config = dict(
    activation='tanh_gelu',
    norm_place='pre',
    beta2=0.98,
    weight_decay=0.53,
    schedule='wsd',
    decay_fraction=0.923,
    decay_shape='linear',
    dataset='wikipedia_en',
)
MLP neurons of a small language model. Each row is named by its layer, matrix (down: output weights) and neuron, and shows model dimensions 165-260. Each number is 500 + 40 x the weight over its row's rms, rounded and kept within 0 to 999. Numbers have three digits each.
A block is one neuron, or neurons of one layer that tend to fire together. Before each block is what it responds to, as a language model described it from the Wikipedia text at the highest values.

Responds to: Delimited table cell values. Numbers or dashes in semicolon- or pipe-separated stat rows (chart positions, career totals, ISBN pieces), plus occasional mid-word fragments like de-c-lined.
L9.down702:514599489453538494517529455496472497465450473437515556469458461497543445532490490510574516484441465503566526502450461491519461544472539466527496476453558485624470566461510494527561535491454484506485514465481546514492503508525471553581479478542501472510413500545518475637587560545515390475

Responds to: Wiki table cell markup. Pipe separators opening new table rows and numeric cell values such as years, scores and stats in Wikipedia tables (| 1955–56, | 19 72, 22–19), plus occasional section-heading == and date numbers.
L2.down150:503495472536519569471545485510534486510478474553532540602522468449536495502524433477489502562510588541498577535464486491539513535494515524499466515567493572514479492453517429538519463505489462506497482551514445534511509425454521528529513507463504520467482471497458525504543484436438523493
L2.down159:519518453454541567518566462495563520545520466524525490486469573532484579546503547496483495519536434505515490432492482492517466545534482426503470507501496524531442454517533502482508512562495491560475468439501529430507513438453471418524503554497473502483512461497469506448586532492555476511
L2.down170:443532516582515476436465489457482457447516546540504533518466582528536512478630529528467429462531493434445480500510506509483422539541524417472519509542523514467477495538465506558502531458504514456510465541547494487510481580535518462434526461421540465535494490497466399524510535445439552478
L2.down203:501507499596490523539426510521507456492420520557502491514523475501576571505492409462510487466478495510597487480567536489479531582530561519477469507503547493528488541531447562488463473436469485489502539528468481511490571418524493463609484584525477516476478478465475521543402446454467399456
L2.down238:449473504505460534509496462495476562478513556516559440474501499441473595480548532544516511418507449483409522460514529507500517397494488476424502530475466468453500527536534506492620584523462516483495501471513524426503459480564488539442507503523477460553434504456532447477488597432548505514
L2.down246:498570425441483469621537452423523453500497506479571488518453546512537535554562522512542442482509484463510480507537455496515530536466520638494530490479451529499521493515468408574483532498476429488526459500481534552455550511512467447530547488468466395604515470496499531476518509442420469562
L2.down255:481479508425529451538557502469509534523502429530566551488516538458471495586527511549539492391427466453451505506482554488521447463482560495486531471530496484488506449565501488598547568504455515455465571520538491463515518514593516433482523501516452376515572460512501559512573490532470483444
L2.down290:504470530539553514489436507518519550515492482540550415446575511514385527502532507513411585516509483515398472500523501519432457549513498456483435495546515451488574552474449498507463516450524572518489483554474589473535458497473553460423499491433528454507482447443471501507496484520528538542
L2.down323:509472514479488473546511485500517448547528530494440501420529600556523449474483489424523576498554531535451510541498567554413503513505456479497442479467478442527511555478473534473479522470398482394521499492551494542476521538540434565513440478543495526461504505485449441506479485499535415447
L2.down370:509456524589476487485427437487482491448478487503544448517507483567466533511558532540491509536510495500407502467499515532455519604495527430527491505556506472484440491567528515529592446538521517486490446456556583436533460447478499520514488521479569506480505442511474472535538593458583511510
L2.down416:459442505497524490471457489562510540453439453474543474544491568563526514518627518468501524464543442446468490527469514531501533507489503549492444455484518489489550530556479472537495538467465499505436461474480484423566468525480465463525502506462525492545559450566519483492523522556473457540
L2.down607:517490521545524528453564507461492490501427516496535480549535349430516496551576527519469508484483507489500418553487507514487495505543507477508519451552497434475504463575531479522466511496358525524545501448516469479524493549501545491497488512461466486434539481488591477478504480472465457502
L2.down636:488508498519527496524557555507418534507498454459509531393529422515547532505501540514531534443582517444561496484546546491568475540467536505420522479532469478499505467545486424459465542507438501565469519457443440450421454501476532472478482507518482485448485467495480509490522526534550574482
L2.down640:461521468561573539473495516507467459488486493468515496496475483495535503501439557568559454439400484472527513521523497558471572494493486542515447456490564535389553445490515512478566443516457499581541506474449454455533524457509459488499553435474454524516433476550451497524553420435517430470
L2.down753:484503556485548541463541522511487537506515549485559498470486660522491496546538477493474517470464488447532510537485541484534533516455496546463427488488552436555513493575508566416427527425522484583522506422523421468468442499454566447573483494529462497496464455527493566486501477531466557524
L2.down761:468536492482480459525539500445482501495501534548512510421479336481566472509613532481468499540455521567464483534486526520544477442578526597503486538544487498509567419523456458533538525512445547463478488480501489460514457549526489424502477490509499363551539480420464535588483508504441494504

Responds to: Section-heading closing markers. Closing == or === marks that end Wikipedia section headings, above all "History". Weaker on spaces and pieces inside multiword names (Seattle St|orm, Møre og), and on row-ending table pipes.
L8.down30:510430529499500530488459535486489531500505485457478505496437399488480514559556507499519464508518496603471553521572512499503461426514531484527455459565506432521483458475498552457485494495472449459538505584546576512467495524536458485499448499488442498501482484552568464473491522532531488530
L8.down118:516473506547466507446457528505555505516430440469521529472411686498465551490496535505546508494490484534477446513503412525499497494470488471480495487515519466463453439506461522505545505457477447534519530522500532542459540489468529479472511535532483568570516429432498487494536500511536437576
L8.down704:506479489477560502486494527500523498512509524485494518477491488466496516487472480486522444477467527537498524490537464520480480502526463553446512504477502469487520503493503442519498481458533512518521521498541461514496479534552484531493485516526417476515506490470511501503464507486511484532
L8.down734:530558419411467528524490599471520561496410458499496502487507568490471467503492557511517503451510476519470535537517508513461466503513478512524417556468540481585489491450480558599506511491507575479468508486513494526541492443541490499526486476502486560533453561446463423484539512443452453501

Responds to: Function words opening phrases. Prepositions and articles that begin a new phrase right after a comma, line break or table pipe, e.g. ", with", "Species of", "| at".
L2.down0:500471521616564497451476474481512516422503423517530398584511514463585500525499608490556496464416463520488529450473517489524499524492508537470503453509459537474517435508522487536590501522554531434471497507449495503444475505426520558548505500476583466522580487452495514557551500519452445504
L2.down80:519503565522515577556535478493540497460481502487562543520455515460529477529501506516458512498528434461451473519492549471453505485489509504402521506486539512467519492515532583513483487495445524436483446463506454512504480511483513440461443503509461470496555549553446430482523556544496524573
L2.down143:471457494554484467513495411489553522560563422499503482457519523520467531488428564532469491439412516526516512525497549538494507417454444478476544478492476515486533557507521560518603580528490512550486510478551462479469401461499565551464469559578406490461484460539462530527536508500548506419
L2.down217:492507529514490499546537510508576419536508487457447397468495506503480454532500426515527494466558439446524511529529465519471513508505497506483587529533489487470497444527559524457443500443476540553473541459479483503494502492464502561467507543531483505517445495475456602445570523500491531518
L2.down242:533438527481482448476463411508553507502514546443549485524488549542506517506428570551466534477528508525506515518524522489514543443509544509526481445568471494480472569534483524529513481548544541503495516516539486454544487489445426538626472540481554521525547476474511518525446458467552555436
L2.down448:505471482511533494512502512475443540572517494536428501492506500528457475527535472451413549509442526493475539579489551544562468522433561536541511523500492466521561477485496482503532455572453506516465517547482472514561510509470542500492470540458465480474509514448499469612483498540509521532
L2.down483:537544453471527492601474508502535572504514514530505463526524497542491558518440510495457509488498469505480494499485436543485506490567525487465518559423449420493543538458526525482454465447464509445452548465506488577536418459544524495440464484534573537513462546456432488511429539546442516499
L2.down487:486465514563527547500541517515500554481511522532530477560451507457546464561511578452552469486516508502548458506480529567472513505512470482525515497424507548558554529433477522442496487469417503432538453496526555536539439449501484527498498536584453549517487518472488492412562573451504402537
L2.down545:513439592499462473519513568476579554495471468563471537575442493518432502562465467525544487455492447501473495486442467488516512540580503588472513483504552503535517523505514505486514426388512467463453454486460539497518456512502549506481482526501454544521519505529473431490491501546511578519
L2.down562:490498517593498483456497561488467531477487563516466501444497468438471483533480473532496527509493536534473458549509518506454531533540439462519517484421497464501490438486498487547497465467444475507491442538499501513490503464514510535471538453508404542546453518473458499574486522505451455499
L2.down588:541446591485470481515545495467522527494505495524478463474547505455492520454489459515438456500518457543433499492495466547582489519548486491508609455524526510551528429517524484546449356547522489526488524530507552513464419551469421563503499513531545553562441510599404509519468477528550497529
L2.down658:465485490413473482523523583535496483502494513418476553493499494438512480495441473514561502453505418453474530483489469542535531441469508503479426480470596479502445580521520508458505529483545483501482510495491433418511443502535538505496478491518485487500465540465504517470598484535489492533
L2.down689:453396465476493500452572465474582515569524544530507499463505528547440471480513516519433480529537450551471539598539578464544491491542443508477545496430537447520506487494488500516495492513504465591465427506468533492470522543444511559468445545546551594578518480486563470459459493569483557535
L2.down774:492461607520460480471490503491490435493481487546517520478497523462445510545491498531489490522480443518468473490514466567506487514444448461486489559459523533490554473547505517532546498519445477408465590512503465554576503496493458519504432461502436446538491507542521465465598564533467598519
L2.down891:461496477511512448535402505513513538542526471509516527464482462484431459556518474409556474472546467450493564498488458530460425519442496489519454481466606496502618490474496500487481484514511447528500490520473504572406490530511536484479465516532491459535559513612541574443463485478510480481
L2.down895:512548487417508503496599622487463451477458599488544517471426494507481557409468457526400423499497504525473483490478437588508585508519481492442460468461499513517550570530506506489515531463512486551439506466482514523479496525466612480513479515528454518518481607502510462443526569507482540531

Responds to: Preposition "in". The word "in", mostly the preposition before places, dates or groups (in the state, in 1954, In 1935), sometimes as a word-initial prefix (inventor, integrating).
L9.down653:488493570498508499534499464496459495477511563538429531512464449516484592545478483503486464562466523531584423431455477522555576453531464472547473472506490510525513486484520556529483500487570466454506458505513542462505513536512498490494555505574516506417461466525501561469440555527517556500

Responds to: Sentence-ending punctuation. Periods (sometimes ? or :) ending sentences in Wikipedia prose, often before a new sentence or paragraph, e.g. "two daughters." "no program."
L9.down811:554519450436533491480501561512505484416526490491475514510426505510524526549430495466539452614453495514486489544484438454521503588488563546572481485510568505495446497512483499522504488585499418530508477497556542448519501504548476498533469494539513518475462486524545489504538547480492498529

Responds to: Preposition at and similar. Mainly the word or word piece "at": locative prepositions like "held at the", "four years at Vermont", "died at the age", and "at" inside attended, attempts; less often "in" and "from".
L2.down1:596520541545527481554422490484478529507556537464523538496478528511518520550478485390492531474477599396497559486509503482473537461497512526508515523477475505509552490473495510466583513429484526395505568539514517451438482448541523468516551549521496615510500471446530480487527460570501498478
L2.down51:504533470509448448613502523528501519547504505508488493524496487392473500492525494494493580508471492474491497529517474492480503472435456572407546507443471413467469406519567427524550477435468462495473486527559495511477540529601528472600508469491520510445490525438479500494569507563464437516
L2.down69:548467510490374460484452513474524478525558493510456508437481579532481454541507559540494444523494445532530513521540494548460523557444505529500504483423537433479514475488539546513486427474485530460521389539590588467496465541466487568490538469478427505510490518571496546557507560406476524466
L2.down105:487533500622539475474547579517505590422487489523551522515518513489461477396517567533533536507541415577514513517541517450479532521436408484510504526499481486512485475535562441485495524481548495432530534541512493509503433530467552490474506420522466486554577523421486508504523532493438479504
L2.down116:527512561507473540472497588476493497542492518565464525555454524468494503463502507508485534481468497506491502515497541508528529587509505500436480463529418509548483467522499423456476502409543450536501502451474487538487538607434584485497547519536472476485528560525484506524523491456461507526
L2.down196:505505493491481500560425548480486500483536544512548470585492523459484537473486465534440569449472500496470448454489439492500530438543431516452560564513488561438461606527496514538526545545438546458516510514485508421513505471475535461505534484446480430500514472543619457564519498556527488485
L2.down227:447401558506507468508554537485531571512515562522538565448521524493571466439476489486505454468524411539433468498496570537537492495519520475491488455504529473547496567503416557551516483512500487458520460479457545558492506533515419507486521590474476542468540453476494536519555472468537488570
L2.down235:481486441488466487444511516477471502544509502495537503474477534459467561497537566549505585521492518510518556531551437614454490524458474537547509404440444480538474465469495550469501516448555466503513414508451509545519450492412520571499475467580514462470419490477527535484561534445463520546
L2.down262:453478539478503534498529486513500507566450448502560362460533543490418508514484500517604404482476495508507543450491475490473472582534440587530417508466566453464486545507458535445510493551494507481504527501564496488479452486473478471466539490551523515556464531530502490494481483423488501547
L2.down443:510483516521431402484578553517490513487504488447599505553511517551513506545492495473583491518462454463424481556454497502503445494496519562492500429503496517512489451533456505546526492530473503436490513502504435530514526521469468450559526480474492496554529505481422501551527473491483485419
L2.down619:447487494487499563464542539486486520492469510490554548526531514481460457571484557512580568459527490476527526532553492517476499527548487472465457452420594537532528488471508516499519525528498488417513497478472540492520551536472515455383562447469466539508487513434452485528563488533514467467
L2.down634:528500550549477466498513503498525543429476551454548465548461477458441459517501457537512500566533481497574529503506482551537494434524549485446585551512492412503501526510481475469544534500456521479479553489484478493528467514478430435495467492546482542499518496552535454518559523499485501552
L2.down656:529560511478488474511445611487524478506539423505562536483505536543439464462421498486494541546526477536418447472564485472542423545465475569523523466562519541503485470496514517550566517490549499401533463509526522467502456473539524477479527507476560492496545488470481559481482482549424508521
L2.down724:456529464551566458493437552496450502372513531534517539525507521562457535487514450473498495492579488518479453456532461494534453553561438527522532488507425521540521478501549524512558474514445469443478522444488479465534522497532422516515492464546521453600500537406489498521606504470431442493
L2.down806:485502435514483509512528483499518492535540420504450429401435520474478463491540500457585487588559454484558513505464469477536488439620489487494470529476522508455500497492508476483466488505542489517511545500510519426520476500504524484442546461554475462497477478580443498525516518419415494508
L2.down879:477487474510544552489514538525515514519462467451494545481419582501505538484498437464553432520572559497528538525561445508516549547447478496482440477431528482474564509503552386446558444481479489512482477520554490521532504548542553476549471457515409421452440534530536483401560443532499589514

Responds to: Preposition "at" after roles. The preposition "at" (sometimes "to" or "on") after a job, study or action phrase, as in "professor of physiology at" or "debut there at"; weaker on mid-name word pieces like Soque-l, Darry-l.
L8.down344:472523467432498530583452470473505556557510482542489478441507479508490501380504464515517495496530505526589503472458512511514530443557475457530522518540562465572549525519471519517472466501613479517549503494528535490558474531579509488457485451526452449511471462485509515511488455508528501495
L8.down602:588482541534476496487466490497490449423496535454542491435476443538482449544494498520520560481515538518526541567507516466501512477524442498483501538458479495466544486531524566542487437483506471502531418465543506460491471555514467506505509468494503565531469501506423519489468531518387508498
L8.down668:493497539524462515468480529534517574484516487527574507587551669470534489503472472536445534528529567429509560598516513497484532469454500527473503532462521523499558454481478585493522501534501534489477499478507557449448521462516428513506489476509530500473522498528514467470481479526485478506
L8.down791:477533494474538469409490519467544514485514543578493587505458348494523580492500491533496479430585452505498500490493489407525486488532442541536485522526466503513490535435550575465522526496469476491456406440476563528526478500520519531436571458488516512515460529472459490521569485505463435580

Responds to: Surname word-pieces. Middle or final word pieces inside people's surnames in credits, cast lists and tables, e.g. Den'g'el, Be'ck', Ke'pe's, Keith' M'illen.
L8.down5:556548488568456506490446525482511494509505520561512488450528590526458474467525509508527502499435535471476473436435495518547553523454456482471553520496481449520484544499486420519500566485469500545511454608471546533395446433497549448487474587577494486471489595477482483516497552462454514470
L8.down265:501519513460441486479516554525408561537529549495465510457425591586475557472527503428529467465485501496596496450505513517483486483508463537528510557470497496600401439387485549472510478501517439514490495503437545473510458442565434467521497517476475574518489510541535560509523536486484495533
L8.down588:537525517569499462508481477420551503579475505605477465516467557496337459521469532530518476534476466429509422436507537519525505458512457453497551526522509509566590507506497481502541448416544467505488576499501484441463532485508458491451494422493505467506537506465518485540546492523521490528
L8.down887:519484558599489461451504451466490566508454587522533464547450628500539453425522542488470543482569515489511544548508500511473491466497475468451586478520434490464487515486469403467535510461459464486468527414445510494509536513488493500496507541486496557493518461501565523496465517507512509448

Responds to: Sentence-ending punctuation. Periods, semicolons and closing ")." that end a clause or sentence in prose, often after a plural noun, e.g. committees. / movement.
L2.down54:512535557525486412439478448494490522428435417496466445494475561558504517493543518460530498507468477526475538443496456484488436514531555581508451480465550493506492467504405489518531567448527466524475468555452438536517575514524417524557503479490409522431430583498511501498498518508477473490
L2.down73:516521497576517456453510498511471548561525395464447544365392478456472487497504551484563514509519451518488487504528559489478411537460472554512516508443548526442492503471540496517513549595453543589529478493479556488469459432533427472542473560464442510544514469449488479519480450466480549496
L2.down114:543467493525520522500517536494497522486493509438460519502428547437558504524476489399511426464466478550493529459504591459487510470559521475485469468476407505507450450512541530473536513490484551467510483460498431512592464448461511515559483443450474500518510520467431436467552560499542522456
L2.down142:540472544397507508447588512541466428464521460529533464423508462482470541485510542489465427503504538485431492436432474522488520550554514480515514537522558554442517520473490582534503570605523490497518558503521521439528512542471477511485421507544572459539529469510480469544417475490557524513
L2.down166:535528452464552538462505532523545462478489515492475518455427451454577487521473549484538464507526528494448513525513486506516499442431477543522484446506496476489458390504475476497462535559482567477456456554498458557562518535469492451517534570506543483511553491531551496503497494476479552546
L2.down199:510385529478567505507501541543464513492438489476539509523493414516533507514488578500508548491538456507437556515543462470486529516532516570517512549490529556512519485465522561456459492508487485429485497483543483566557529524464478545555472516523564527537563514494532460518479453520461462450
L2.down258:522516541520486522499456486479443492518461479458618509513473529563559484523486490503508441596470460526478506489575502475502468472505485539477483510549542443519546453483495498478527505575457483521442509538453556523448484441492497431510514514549418526569417537507500475530515505492512483556
L2.down430:511461411508543495543559542480527529505518496451509438522513436467471494503456541465447502524532458498490507467474493505477491534580466552518525557486611534462449647515516534462421554478594500494507547439506535522507504521514516530447454530541477533487592508608481498516553511522506613488
L2.down433:553485525509470494498522475494463518486527484444494450534533551486528561582434482477566509435494482551453539433574521464459516495472540456526489488534459469524548420500481523500524481516510517609536472512521464499559484485552476455472487504533549389501437485474461538556544433484469574448
L2.down437:546449508473532470536568495547487468520486504425518494514487420527461460444419516447495504474475418466449417477543510510449563487582554616510484501480584542542433512497472534527498549557501550435498537469585506498512416495481453452553477539499563402431514505544553518507439454462530492474
L2.down567:537412489554480499418553504541545524627437546431495479555549480457514450519497509556534489488523479593499522510505565566438505490545446547533438479450539569488518551507504523546485525487514497456467476555509508429532483490496477480527509490456478522519442558459532435484453487499500480511
L2.down603:597538463587494481422498443497463514494507424486477527525457464457446544536448547530503512458432485530507537525532474481511456426439526532498476519491486525419510464514552532476515553486496555532474578501510518556549487514469427547503464420471488499510525540407439509503576510515503540488
L2.down629:513489467492544564470556453477476550435527501468552468488506486455510417446513479538569554485488435445483526512507459520501483412515494461498445550499593448497477485520506495521493561494511505413489496517510489549533513481562469472534473461491572512470491487502542488495471538502634433535
L2.down707:518521484471522509470518442535488503512455493513346426522449492462505564519516558458530472485418419538538387548463454475485494542522498455473472518528453456527497432444533561531528469447514562527500431549472490451520448502494503545489496410484533480415521512559477463555467522506483470490
L2.down777:497493491516548511442485511493476541436473430471564493548477426539561517495517561460563490508471505502431546480441462475503466503481518557539540421541465587485560469476569507455501493542533556424441452538499551471536521523500571535543531515453506472580458549500499403500550497529506510436
L2.down872:608538473388551543467543455521516509534526556540481535514541461496517548548432484447565473524536463520501524450551496523550504514489490531482501466465519491462509399553509482418473523548498534417490560471555381560494492504504438433522528521443543471477525523421519532484501449481543475523

Responds to: Personal first names. Common English male first names (or their pieces) opening a person's full name, in credits, lists and sports text, e.g. John, Tom, Jim, William.
L9.down244:569507551475502482516513474441456481505478527575476509503444488515543468589528446475554530553475448489499507484476494550509554519443512421497522537469474513516503412468534497458538507494498450459521439549533511475420504540465411505454453554553572495473516446467468478466487503500504481459

Responds to: Word-internal apostrophe. Apostrophes glued between letters with no spaces, mostly possessive 's after names or nouns, also contractions and elisions: Seedman's, Shoot 'em, lov'd, O'Brien, What's.
L8.down124:495526523512493426544497475510505433482573505464555519474480402492546467490465461530432557471504473486487449520492508512462475475536494453525453434465493521503521502469436546461513531493467483490499495503522599527501597467534444552550503555461530499454488490545502493477454535472546512517
L8.down296:525460487538541502464482513485535514487526577521382510483471489535530457436514497512498510502514479529589506442607446571514472489469516504563556462474452499404508537535432539489484556508510483444541440497458495484487485485493496498515506521530491512481499490544516501490530451520511518569
L8.down347:524470566497546551435551495524488482504554540472505440483447453439566542517464509568464442575409518548536507556542537462503458540503519488515501525485516485539449532470546547445532478450515474409457510465454517525498504476553476551478473522458505500481465481534492500463531521417550482458
L8.down695:540550522532463475472487501498489493515488496559516437515467553507575527453460527537463525498459526494515480583514504491576406497540466526528485526555462476428502462487495493433547442502533429492497438406464526520481419415544524591531509579519471501434492466580441542461417502445465465484

Responds to: Accompaniment "with" and containing verbs. Mainly the word "with" (doorway with, units with, With ferocious wit), plus verbs like include, contain, feature, provide and endings of split verbs (fin-d, caus-e).
L9.down324:491472523522562532462560511437576547536552498437527491515526444471467523457544512500517552523576466443560525433453535505462483556511508468533531536465494552488553440482515524440436462504501509390486517561535500552527487451502504590514494469481515461552482541557520492498453576555446466486

Responds to: Name continuation after initials. Token right after a capital letter or short name start in proper names, such as the period of initials (G. B., Jr.) or word pieces (H-ung-ary, C-row-ther).
L2.down119:527509511491465491517503499481539576518549513511496506411491559560453528515476469449520463499519521504496552481504524491577505441532483454519502564463502507534503497415524528487495488487555498491506488475503502496402451482548576441420504452590502540454528486478451481449520541513529497510
L2.down130:458539443432442460486545572509513434507511519508487523459459511450577488563533549598514470410490453531494499566495476508567479486469435544497459497458545470466489497549492526464577565461457524477478496557528550444556521486504543535536548450531488415530449460387470526476503564521520496509
L2.down149:521471571477523496537565528534437396527517548502436528483430476516467552453437418454520490474494534529497471522508501483420486511576517574556496503531524582454472512521436458517509470492481500506508512530544500538490534503491497526488477479594509454471476385529569543466496517485495510520
L2.down155:503476510525527455563488531471516526524469510508507539509553502462543399469478499555471513526501507544516546443467510528475548520436443536469479453586464450523483572496435504518495526482534490563517472489536479477534433514487427483539521512509521635524523567441510453445498458528535574640
L2.down173:487499457518547543482502545515531455423467489497447447442502523504545501500532513558448471488584419519496543420458507460456430547465383476495539542463550518490577453472573495458554561383520513552520520430500508458382476549495523509470461477478520547503521484539482419473468501520579500510
L2.down245:495504470548519477475485487501435578566472472583537415539507500506519493445486522519499555518482444478494551473500449516524519471486435490482529419522518564491511465517416488456517569464480442496478448519441510446457519434462531547463454441470585494414513472548556467475376523510526455534
L2.down268:552422521479597441469481598516485540512528371462495485424509466465466496508490475473486528553438484571447439420474544479534547488529471552588475474542516478513500487492523581475535506479479522488465499539571507547442458493540581475512475506513528500345518590482496496471492482481583563518
L2.down295:506455504474520491432562435466513529528476613457484516486475543460495506508482521456479417485527562436486577495476460519482512538475441505567540565538493442481540441523460439546506515468513449557458531469493560504496516544508482471509527566545575486442449506512575472458496482447472571538
L2.down533:551494498563512424610507453487525492537530525546483519438546550500523522487457482416454549559472483486498441514467562527564503537594583417547566547516531558528427477510520534494485461476501557558527536482501476456483522485492521450487492458571544524432539410543467503457493482483542496450
L2.down668:466529541451532477581497515502446560482526428513547524468454532507492531546520533435517556552551493510513497492544481487397477479501463538484489496513515482497547449467483484450495547471582476487473464474550481503518505519542561441432508541505483483476458477548444514503538456495532502496
L2.down678:499516559521457428499455462462445521477505453456458521439486499521502474546581463562485535548542510533477464499482486551498457501575505511516485501545458589490448508401599553505536514497534508521513456445580475416484477523502466508500508461449429511462511524477455519553492534563479470512
L2.down705:535503505508506466499529547488562553450504525498519519473500544485518498582559512554478480432542491479419474501494514456488559508463564514532417447514434535495511471457579495487614445458498474493544476509492508507514484524525506499481485488513456495512476429467507484578579464558607446506
L2.down719:568468507480491459469433494481505562465481419527653519542501520483574526383497561492519553545579489465524467452523541473515508483536496532540556526482443496470514507524581509486534443474544412496395536546444491506495450560506504466442549536503506491510401500515559525519564515521476465516
L2.down725:527544526545514470501472453522482514408508492530535417437572487523547475496501571497467575573504448557472497487530479502513457493504482457504498475513500493510515492457520498459505542494426478478413480462564462538455484507537526503479576473493549473474462466483460511539462489557497516485
L2.down757:498473461478401447447476480488470499499498519480550521498530536476442579539556566505542531503533470516450474527520421444498434447419444426524476543530510541467504489512557481491510511461541477469452512475488528470484533466557507510443509505483470492457557398400580517522455517489546486467
L2.down802:505535517485516539487546499470473479504510470482479414495531557458505573554499547507503591534532481386479490515535482494495460429539550478500504508499546459535427498524529514507525463476490463475519509536437464536543495508493494498437507471403486445490565444578480480520519444470487526581

Responds to: Post-name boundary tokens. Token right after a multi-piece proper or scientific name ends: apostrophe-s (Walker's), commas, parentheses, or "is" (Prodoxus coloradensis is).
L2.down57:431557465419519507441462543488487472453458510396481462487478537473439515531476518445534579570438522534472456473538462449508471499574467533407499469510492554529511457477485542493501450541477457516509553505413451468504518474491473499440555495573504522532485548438510505450498518529556496539
L2.down157:502475516459483504601513511499493478466503486554533495565494457474513524518480488488611506544531446537521490460486552466486490534486487537549405470457508529497498501528455501514533579497502548387497483500478507453505462536410496484425459412428396461521502458512537512483482568462489530462
L2.down232:528455506471471514482547549497483523443493462485541454506444425478523472453469538501552557456504555450472574453537481449533445492547499526518457472510545555526515504488480457539435531577526500485497456528479511454517456534476484515425477480476530537437532504500558599463502481485503473466
L2.down301:519527497503477512596421509484491484578531479523551552471522512554545520488510527567501463461467474498487456503478480502492478491462444438456465436524568479510482495534485530557556445471491470502552472578575546443512578470477515500457575432486463430482503435518492502551523519474506479482
L2.down333:473537546508499501529554497502432574461473449514418509513443485497530447414498500510523528492503465533517466485466538536436455542421436497504529510483538505505486509492482502522510495473490516499484446499542565567497539498435514509454466499519469523529518520552508524498547507501498552564
L2.down473:482448484481411474482521434503479478549606495590516541497524507529443439393481535487539559470501530491484541549504525396570505469519454538410450513504466555523498535540490420456506518522493490472519471480529398471549435503520495492498471497555527628446516536533519482476426492497526551506
L2.down566:423473512553509457530505425456530458485478485471579510527510506509598481497506536508539441400482528534512431521556466501494474506466471473557497498492584528530531542550572507498480569534497443465505474539476457472513537488493489472490465461512463523566486496477440502540498524435436493451
L2.down682:466491482528452520489465530478426506452548560460491395579531511458485459529503517481518435546461496451497536495522429500472520516498484460477482509416520424528507539530502531486511503476502493514457476531517507504560574509507450470477514446534464544556494478480555507488546601486435446511
L2.down694:539530523537530536487538497481497483561452456505500513445561516597413447493461402558455506492529393489498562488424558547462512479539428463484530431468531506486526499512516498482489518490505517507550539447449507537468490497527539548538437488532466558459550554537518483518481477489501476570
L2.down741:499460507511491489499527543525453462459464504551527519565490463445558479525472528495523458459542527429493511523510488455492486505564563556571461464471516467468498453509515518568468507519527512549536430490428538529631513483574487539514551545524503459545489470544487516552476483504424506489
L2.down765:525517503469510500418434453499551467490532428484481573471438587569536485514484496433536547525508522452424587458443514554462475507518523505532574485464543528523458438460477451516489526444534550527516556484520517532477478492504486513581523517511476493425528488496477472511495601469509539485
L2.down814:449549451516571598531517465469498496490500519558470491530507509515521459520493467490560516425476510466603530442526531477473543472490471381533510469457533481530481497479531547465553527546584515493490524542526507579533560527474432571518492506497447471532536504508507469497467572456503566446
L2.down832:471519487465395570553539581487476502542478518472517532565475557459504442560507481491512503464509485559505468474508475511535570528503475508482468470519532420458539528538461532503517454479521482451504473497486496483530516457448541500555543455506471480504443550480558538461483495532506507516
L2.down855:479539410503490507568502518478487478446492419433457435472484486622481521470474531419508556487596516449478549549481528518482427519536499506493534503406577522547505530495548518506454576516499489505543501537494433525433398502556533503509466515545450535461554492457527470523415505528519489475
L2.down862:489456521491411465565495484510511488568472478500459465501490388539610645504483514538551503454534475556537483519535475554524449477500515490516537436494524554484565439504493560499478582489454555521437482479435489551541548534555472426472471487566533428619489503471505563461461487491557487407
L2.down870:487532584467508448538451544515463463492552578512479401512404560388520483409490569433434513533500565448528480493457467545458476497561542493481476502486427450545536451547510475499600545414427514559508447486521507538526474575469543451519524468500513409532460511535472491469510519529501530439

Responds to: Word-completing suffix pieces. Suffix tokens that finish a word split across tokens, mainly adverb -ly (newly, recently, exactly) and "re" in Three and we're; weaker on and, or, most.
L8.down346:483479438535486494519539529513481490570528539532475473482501468487464492431562517458556477506522525429389518549458594505510485465485508436496471493559520535544528419579489485542472501489467477496450528468453556454483450467467523523500450458498494551541557526518510513491549488483483474477
L8.down452:471554508531497535521485456504499526374521544472521506510560436511505509554527505561508506523565480439504464568542506499479461458484543480523480499479541432447531516525496530489488435502499492491560378481473514461519528508563502557572531551493509500506531483461454515519494468441509506450
L8.down527:481499552547499484423501452488525484504516471524480510478433451426472459518554575488528571456475501478462495515613484422536471494529528464459529530478467497453463473392515552532559549499409536517502429482502547495491459499472498593455501460515519497532562547555533567491465568594525487534
L8.down855:557494483506472624497406437516478518539521499496540537483466503399482546464453542495489530597490478504515514482526535491456565512454541460480473511513511473512545433508486573543466513434520516458443451522439439561506537504538480516487605499461497488436472513532491482555523552498516520519

Responds to: Table numbers before decimals. Mostly integer parts of numbers in wiki tables and stats, often just before a decimal point (29.04, 34.3) or list numbering "8."; also scattered mid-word fragments like im(age), al(so).
L8.down27:434500418507526517496547562489493458516445463451454547545508505495522539497516426553557534439535438435540520484527513553490473453464478513466475534444573447580426452469544496457497529510441425533495463482483473547498520447491512523508473545486522490489499458497502494511581486504465481566
L8.down217:471543567550508557499526406479477550552469543579519574490529507538495499555460410487510538506552491524516515514487536478510548522529514478476525479522483472591566509488452468513531499495447443563489503568579444474450516507490517452436455512431514461488520516527579468488593471550458516543
L8.down293:576463501510503490567587464506475560508493525462521523544482601550509495509495488476538459502524493512530516496489534485455541594507540475467482450505396522500555484497510526482456487479452490548441477548527524468542485482508574485468532511435487522515506489597462448502543487473527462554
L8.down560:518513541513489514490538453457483426452403577514552501542492510487525529540501489509436463530559472555539464497551514556473486533509515426506410510476485453423498527487562533542545570509478484436505529503556457478505537493563443461478558600496496540542459561466494487520516483539440511508